Part of a small language model's weights.
Size: width 448, 7 heads of 64, MLP 1792 SwiGLU, vocabulary 8192, 45.9M parameters.
Training: a variant of Adam for these matrices, 9176 steps.
MLP neurons of a small language model. Each row is named by its layer, matrix (gate and up: input weights) and neuron, and shows model dimensions 0-255. Each number is 128 + 24 x the weight over its row's rms, rounded and kept within 0 to 255. Numbers have three digits each. A neuron's up and down rows have the sign that makes its largest values positive.
After each neuron's rows, "fires on" lists the tokens most often at its 100 highest values on Wikipedia text that the model never trained on. A number after a token or word is its count.

L9.gate1301:118127130185132121109122122120108165116141133151116126136123102127170152154096164132136121098167114132090141132142157127163120118141157162134101117125154157162109152140161127143141110126134139143169121096131120118105078130113131142092136128181148139070107111107118114109156119159150130144182126079137111130099140160113085111112130170133111146131112148142107120123153140128156159155130100133140110158157150114130140157091118173160121147082102129102113115143152134144098135158113119118146101111178156085138182098128117103143141127099123101171110144135156133099114141152122095134111134080156132169131091091152107115150132128130131101147151139118132103120083115142169138146124141134127092142150111173132140124144130114134116137119125115172144126132131129126124133147162113
L9.up1301:139120122115161130087148122076109183131132139128114158162122157149115127149156155132092121106154141116090124124139124129122078088094154114155082139099151092105152164113145137134159138149134161170120158074109163162107153165114117122062105127102143118082141099135119085131166134165163156120141126122154148111147194179100135155118127142132117163129136139139142126147137116131108171120118092117095105095142093126136112161126107121116177084171106128128119122136128123154152090132124147099137138133148154130139097140140185113124101146096113050141139103151147124126145091144136139139151109125121124132134146098108104123147143127121137128102135141098134138120116110122174143110084117162179117132097163136130118151101162115159151167128114136135137172160130119098124145132166155
fires on: " in" 35, ")" 15, "," 13, " |" 10, " d" 4

L9.gate2:150107131126118139148072141095157141141125121117127123149113137106124122156118106158128120121156147103151155136135118164112133148113121166153118141124124138192112118129132147142105103203117122113183127155122169130121127146138126109109134103160133130120109159140159097105182097111142129073155137095156176103095132113122115079136122089139096108119126155121113164127141086145171153171117116132093153123123166093081138119113159177139133100124100184149134108126090128138130177084110140121129097123111136102146087092132127116111107182135069138103172136163085124125156087166094141126157109157094103136128115154123125141088130103132139157108131110079173130122124121139157100117118117180143076128125124123152139180122131110133158150148138118138121094089146109115119142124120136
L9.up2:141119154102105104091120116091136157123111108127103151188136156115109127101113137161132114108134119131113147135168136153120113085124135149167138119105128114148088103129143151103098152140132099091131150107126137194119139136131114127124139125094127126152130149150111112135082142106111144158124101137119130138163152101086103121176139120123112090106143135095122099069150139131118165159170110136149096098173181116115127155151106121118113116130110144117078175157087138158173136141133170152100110159116109163172123133117149146173166124135095145133143111137171124142147129166124116079140142167120124148128155159104131137131074166128144177151141107103085124170120154139122132098156119141161120147165138111148088174121111151141108092124169143160152148139144104142087082134169123
fires on: "1" 35, "0" 10, "5" 5, "ro" 5, " C" 5

L8.gate906:142157104143128184117138138114086177109135121128112100100155143127107128120143090148121125110136137112129113196120153112119154184192116111097142116097117173091111113129116139126102107173164142115157153116153148110125101160160093143157115153154133104101116124099148102155146094071161126162117133157103131144114149132146081129172094114116116109147119138127125146145136144143174137143129135152146181137115178119097115152099154152104107144112157146119142120098134152096135106156144107173134166111129142138153142089108135129120153104137162109113136110126150134164103115112086095132139197082079117142125126126134125108166097145076158080114225118127131104142100128128077124091138111111112136151122157124163149119066126106169104128172171134141144144125120141115148133133142113
L8.up906:113121156132135099084082168100125180140120106145144165124154118120136161099098141150142156105141115140140146140135120166087179126134088107114138084147091119115120113149161144148086172141111109143073141100110105127129125133101119107078111165120101140135114142146110132075191125129094133134141151095116163110135109140151147147122113154127104141168142125159094161132155164099137163157139099187138118128084091118128149110119163135112140128106138151133119185094178111136135133130128141125098103144199145146078106120136114093147144128156125105141131199111119145108098159142179102076105116130113120146134168165169115158124133115117088132161120132160150144117147078103108139121124113156145128114149116107128131162093130125152144148135142121147172111155110161114135127127135129
fires on: "0" 96

L9.gate487:135135091142137147136113115130156143106135134116131139107108097112128118123175160108119139185132113127127131162170147107083121136069138148181102111095125124124136158105138119150165115134195123135116098105111127126119144119133086109114150110140124150123121136133162132144095093094138133158180152099131127134198113132144156159142133137144108089144166139145134129110138147090106130125173139109128129149137143123108090143143111152163146102132100143136109119161143152082116168115084136151171117151121115124178135123148115143102162134163099125128139079106165156160125147126150183140107113149163129172132160135133173130120113124124102129140136107143133130158116078124097161107145112180140101122168137151110104161156098101174142115130135112169137120126190090124132144122154103
L9.up487:117120125100132092121135135112098127193102170128152107142191137134112129132154100105135126133126138142117097109160086098129141094080159133138107101117144156106172118102121144106144173147118124116100138159102147142138121080133073174128143106141141107130067157130069140143134179162130126127132105109138083112149137160146120151131136167173107063135173125097127132094122154149098041087116111130135156128129113143148113108168132114135119130142115106172128130120126181126159143157146112085146116142135137107127107122152072152134112106129113132127115100143152137136142076141158108126167116146142104105127115098111082098131119171117096103147160115134159143132115126083085094116138127105151186114155119081132142181128161119118105137135142160084109117170115142154133116131080116
fires on: "1" 31, " |\n" 18, " disc" 4

L9.gate755:144130129117138090103104111099168102146099132163115139132122111102143121124117119142096128102125143145104125130138089097152135133104132154179112132101120122083132117108176106135075141172138128139147091145123132164138134125147140146144133130111124125110127101120126084164124120103156085135166125138134138200152127135182130121102158142148118125140092084154102132108120173134126135156137131171145099147134137143085167137112154109097123073092095105090111181138180109115093118144111141098139129147132109126169151147153161147131104087152123143184131146128156130094114137092160109158117126153113087175121140164133143100127093127132121151122166126125151118128077174103138124102095098167151121116098098183143150184102119136141159125101154102138121110104121125127116130159128141
L9.up755:129145128127148124096147139144119106174128115125132116125164126099184117094125086125124118162167146152151105122135100139139112095148139161147181147102144158105123110171101121105155148131126082131096155088103118123147149151121066112129125061141102142128112122078138120093160165130110143152134161116129138127151120162129084169166120142126124132150126138158126090161147085138130134093124112106145128114113110110138137162112054114140108095142109144131150111114151126153181104116135094086108143123157147162077138099135104116093131079135127119128153106120131111116120081115158164122153149134109163129097125152137115150164114093119112133180180168049138131100135152154102108146142114122165138114103132122109120183149153126134106146126141145083128149168139126108158121144146148
fires on: "1" 34, "3" 24, "4" 8, "2" 7, "-F" 4

L8.gate1266:134110154130116128138127155142145150121134109167128133084178112133183097102099098144158127138152101140128146125115108148179081121115138124117160139126086134143143106146187157087102102129143137134116129102118174109122138113143129101138101132120134101140127071155128108159096118090124096148106174142110107112168123145104122129129105147133099124139111119097112179151137122130123098119134151146110118115125163141150127149163104097115132143094099128087115177100086140148143095156103116157117122150097080142146141111099144153162122113107132110137108116148091159133114123112132084112102155120129123119075141164119093125164076102144101123143137143126148136145126122141114105105139092124128109128149164153102145148158094154122153142169165154165105156121169091160184142139139136
L8.up1266:105116157109086157103121135126192144106137116118153101153136158138124138102061098144162092142098096140119092106143109170120155159099109098160130137129121129118112122130135153108123165107149120147093172119106160169116149075124119115137092105122152155157133108153126155077056094119098133128164111137139115124112107095141113125095126112123091109143130133126113137109161177147140119107127161161129149097118127193142131109111167165133166156159146101155128139147144160127106136121123138167122098150131131131126113134108127110149142156130124157134152098117133145120121106116115157132089107133078114078122105160134109106113143127126078102137092110155110147133135115100147080123148113137135112116172127129129131120116131133146119155071201123120116110148105111166181108139135091
fires on: "0" 38, "9" 8, ":" 4

L9.gate244:139114100124132065117095106105135137122111105134116164147123125118065102147128136101123161161158117165143111115089125071149177112150121149158156125138133086133133104144168096108080119110131110131107090123145125153123145135151104113157089167158119131141130107128158160154113113160146158142153165081083123133146112123156132069126130105155100095087112132099100106157154166145181137100128109100133154141154152165131156187123152126108144129159141109136131128140106097130114133103149148113162112142146132135120138160118162171142148156135141146154095151129140146107105107120108167155124098122140124179146100121118120104102149110126166143087138114138149078109135135109096137106094130163117110136130118117078143148097160121154108118156181168159152164089080155133111126159132116
L9.up244:136140114121110111118136138155090115130130115139150143165145113092145127127118139172189170135127125102153139142091142115131150165147138130141119132128109094134124108106157112104061134101160113157111136118146161102111125121153143135116131143119167136114108137127144157117140158128106163135065182146126126120188113169156135078129135114090140123123119120109131104137138135075196107124118094128143133104142158146147126116110122150134160101099168145113115148153114131137155141148096124098167095124127103123144142153153157177134163091151138114163104118138093094113125143109105146096110100106117137121104131125148124118151092153079164155110119148091135129116125134139086147148138116198116133133118135131085122107130146188061125101126115132162141111063148157138116165126140140
fires on: " K" 18, " N" 18, " |" 16, " M" 10, "N" 6, " C" 6

L9.gate1022:140146087121142124135170170064161136092124123179096110192129128091113115126104129097155096161127156123119125164120162147123121095100146147105143129145142113167137155160158136118125122117124127110122117138093153132096108159136057128109084128128141107055124108076119127128104139121124147133169174105114123111087133138094115129111119148115090134116148133176121118119168124137158173097115137119115130105164158118150089167103118118102102166122132180101107173145114135152137107105173154141118130150140144097157161130139161123115117115116127138174125087098111127123118110113171134078120165089115135158124153127115107114143121123145085133074122123132087138149091106127160126100109138091152103150122144158124130178130160104143126151148158141179113175101137160093151154141119119
L9.up1022:136177115119137122128114151135122100100145150158126177148093137135142149144117098103094139161156138121118112113122096122116135093096119161100126101121160151137153130103140152136144095170150132132129152131118137094125106106174093122122123109153176179120077095091144112152147138151113160157164100086144128096116166154092112100121066171128147125138102094117079120148144118143122126107160097110159097076142120121116132112118134122111125108118081145127132153105159169133122126115115098140123078126138170119128144122109135113091139095109123103159135081112123161137116105115107111103102121078150121110119108101118107135098124139122139141065119105111115166156086105153128149110142129091139113147139126132129144151141131122077159159137118142183162140122154163118123104113117101
fires on: " in" 46, "," 9, " |" 9, ")" 6, " near" 4, " of" 4

L7.gate1603:106146145170120104116136096096122126106141125136105142135144162132128088126133125160173143147147111169098105120101108118168124141146166129195149109113110184149149148105139115135124139149131143148150153122086077124112114085150143120088145096113113132085134093101142152122175108108153116106105079165152133141164152123124116100084124128101111085135151152123118098143144132133172154104136126158093124099123105135101103147134114096130118104113130102142132159120148109127139167123141171188154165171125128122125121120115112118124100132094155111127126148111132156098132122164133124121122110121130103112130158141171104141161103092106124097096193165155149161126139141143076122086162153113119108155141143132139146109156144122178091111130109114067125134138085120107121100149115077
L7.up1603:096099099163157100101095104145108150130143110150151097107148095146148092136156131109140135122108113151099117131136096130085153122101139103120141096105153180141142155149161125143132092117104081145096145155175113146125132117144142102160096142078146147160120103158104115135113141199145123104148102131120102063165108130113079112133133173142149106136143155111089147155131116116135177110082106125113145124096122119127119101137080103122135096140128111105090152136119091149140168150132140125100139125139109126114124125114151160148089117119133105145102122123090130169113142120125140116107113110076182125175139132127142096141142096131108107140127115152127140105104090133176115107116146136116148167172126112089106152165107163120149139156196119163138134138101115121130099153104134
fires on: "l" 40, " a" 12, "0" 4

L9.gate1170:143148124106124119154092138132119166133155094123138132141117116081146107099107153121129141114100137090105124098103086121106114129077149159139155155124110170143118134117160139177126113120116147140166151095126116169117163136121132124102105155087120139120131132140140132126113134174090118113106098116111114091140137115130110118101134108144115158169160152148120112160131119131132153131126138122097148145128145145118132155092119100148121078131113142131122136139160116149167117164105104109155118181140105119130138069136167148165094173143129062116132134119130136126113186093114106175173133119116144124120109167154091168100168116107149159112121125151127161095077148129144109116127142162145100105132119134131098100115148141129110086108108167108184085135144126119117136140080108
L9.up1170:094147101160184126087156114134127176126146120145106129142132097124173125124133150104150137125191087117130110118185117145145118078144090173140188126150117121132167151153136140153140099126154116109111141109098068161144096084100116138128115106086125155184168156152121133123101148132127120117115174135134147141139161139158154149157148158133098130145089104130094126082134160151157108108135083160117130064157147124144102110134100079100156156077118132129068100139122127153162162140092133145145160133122153148141148092172143127115156129105110105099119092112166106125142135122093143141131162104172129156136116157147103116113090173158159134110088150130178111173104145162142105116113167179119116137163176153131157113142090131116129131113138112079152125145121112124091114101134110
fires on: "0" 15, "5" 8, "8" 7, "9" 7, "4" 7, "3" 6

L7.gate694:148113123104139132158129113155140096119111135131154153137141119122175142145154147161141151126136127125150149192118141107132108122108132156146097154104136112135097152142170098109084132143129115121111145148156131136088113127127099092154095111165153114108147098146128088133117121136112094109132111120119140164133113102131165114144140147163107099095163101174120160122122124103151107155115135163115141104145103142100160129130082115110152102119153083130148117056121126124091129161124131132138146127146127168169139112097143123148154093120151159139103067173136086133142154152179129155112117102117108181143152135133130167150132164125094122166149164144100114116147124105150080112133100185122103116159096141099132184142168140133122101124146095147110137146133124120099115164123132
L7.up694:151100096128103118114148125154140116147126127138160079169161104137150106160097121131129165105127150129098132160155106094120150113127142084163184122099098157093154121114108158133106135140109109141118121125115122148152126163095138078082140076106147155118095132133127131168132126133135128157116104128155119167132115144116105155111084123129116136093135110145132119080112125144138128124178119105101121150147152119147158140145123153159109138136117107138069094135079097096156136101084125103091095126130132103099067130162123119146107168142041129122137123112122099134107119112115144151131120115155126122085117071149122104124128153137141120151117126170136132146141137135124125135120133129119132132156130087175098157139142172121124134156111131106139123099091131125147112083090084
fires on: "0" 72, "1" 8, "History" 5, " History" 4

L9.gate357:193126109113129112141143128132128107112087083129130095103130129130094128137110109142157145138091148110175143110134117122162142115122137152091121137121108113194141102111144125171126173144139081109147138132187129136149138095128135118120139145128129173147137124153154093138106123172161082122164124103107170111134117088103111106108156126174141150177109161116183121136119161145093146076127136128134156170110085096116130153115172188167168116131137160157105157144148128133090154114135166128138140102135117092100093151103141068140097114120112119152096150100129088108096127092122130104125092129091109101131099148168153162124132109113147093109145178167140106129109107097122169126126120113084134135127121172136140173119126129120141114137158126162105155134134116132123087147152105
L9.up357:094127119118175105115107138131141130087112120145119094143139162136151095131149157154165123121091122124142092117136127127128147108134142155102123105129135131138139094122154116138118123101111123137090070145126094125086132068144144153106162141106130121113151103081106148149156097064142118116100150102132141174155118121117174119103104122132117147136119150158140087117132079141129123103171149140153130104084121138141137139110128115154105113097145100121124154088107119132134095087105136125174098157080127127119086154136085121082095142160173130131097095155123119132117149083175140138101103116091144154151110088127083152104092108098092140138149113129145157107126125147089112154124120130106089158116109114091119111119137134136115124151117153160164106103150120156153118116151134
fires on: " J" 32, " M" 20, " R" 11, "M" 9, "-M" 7, " |" 5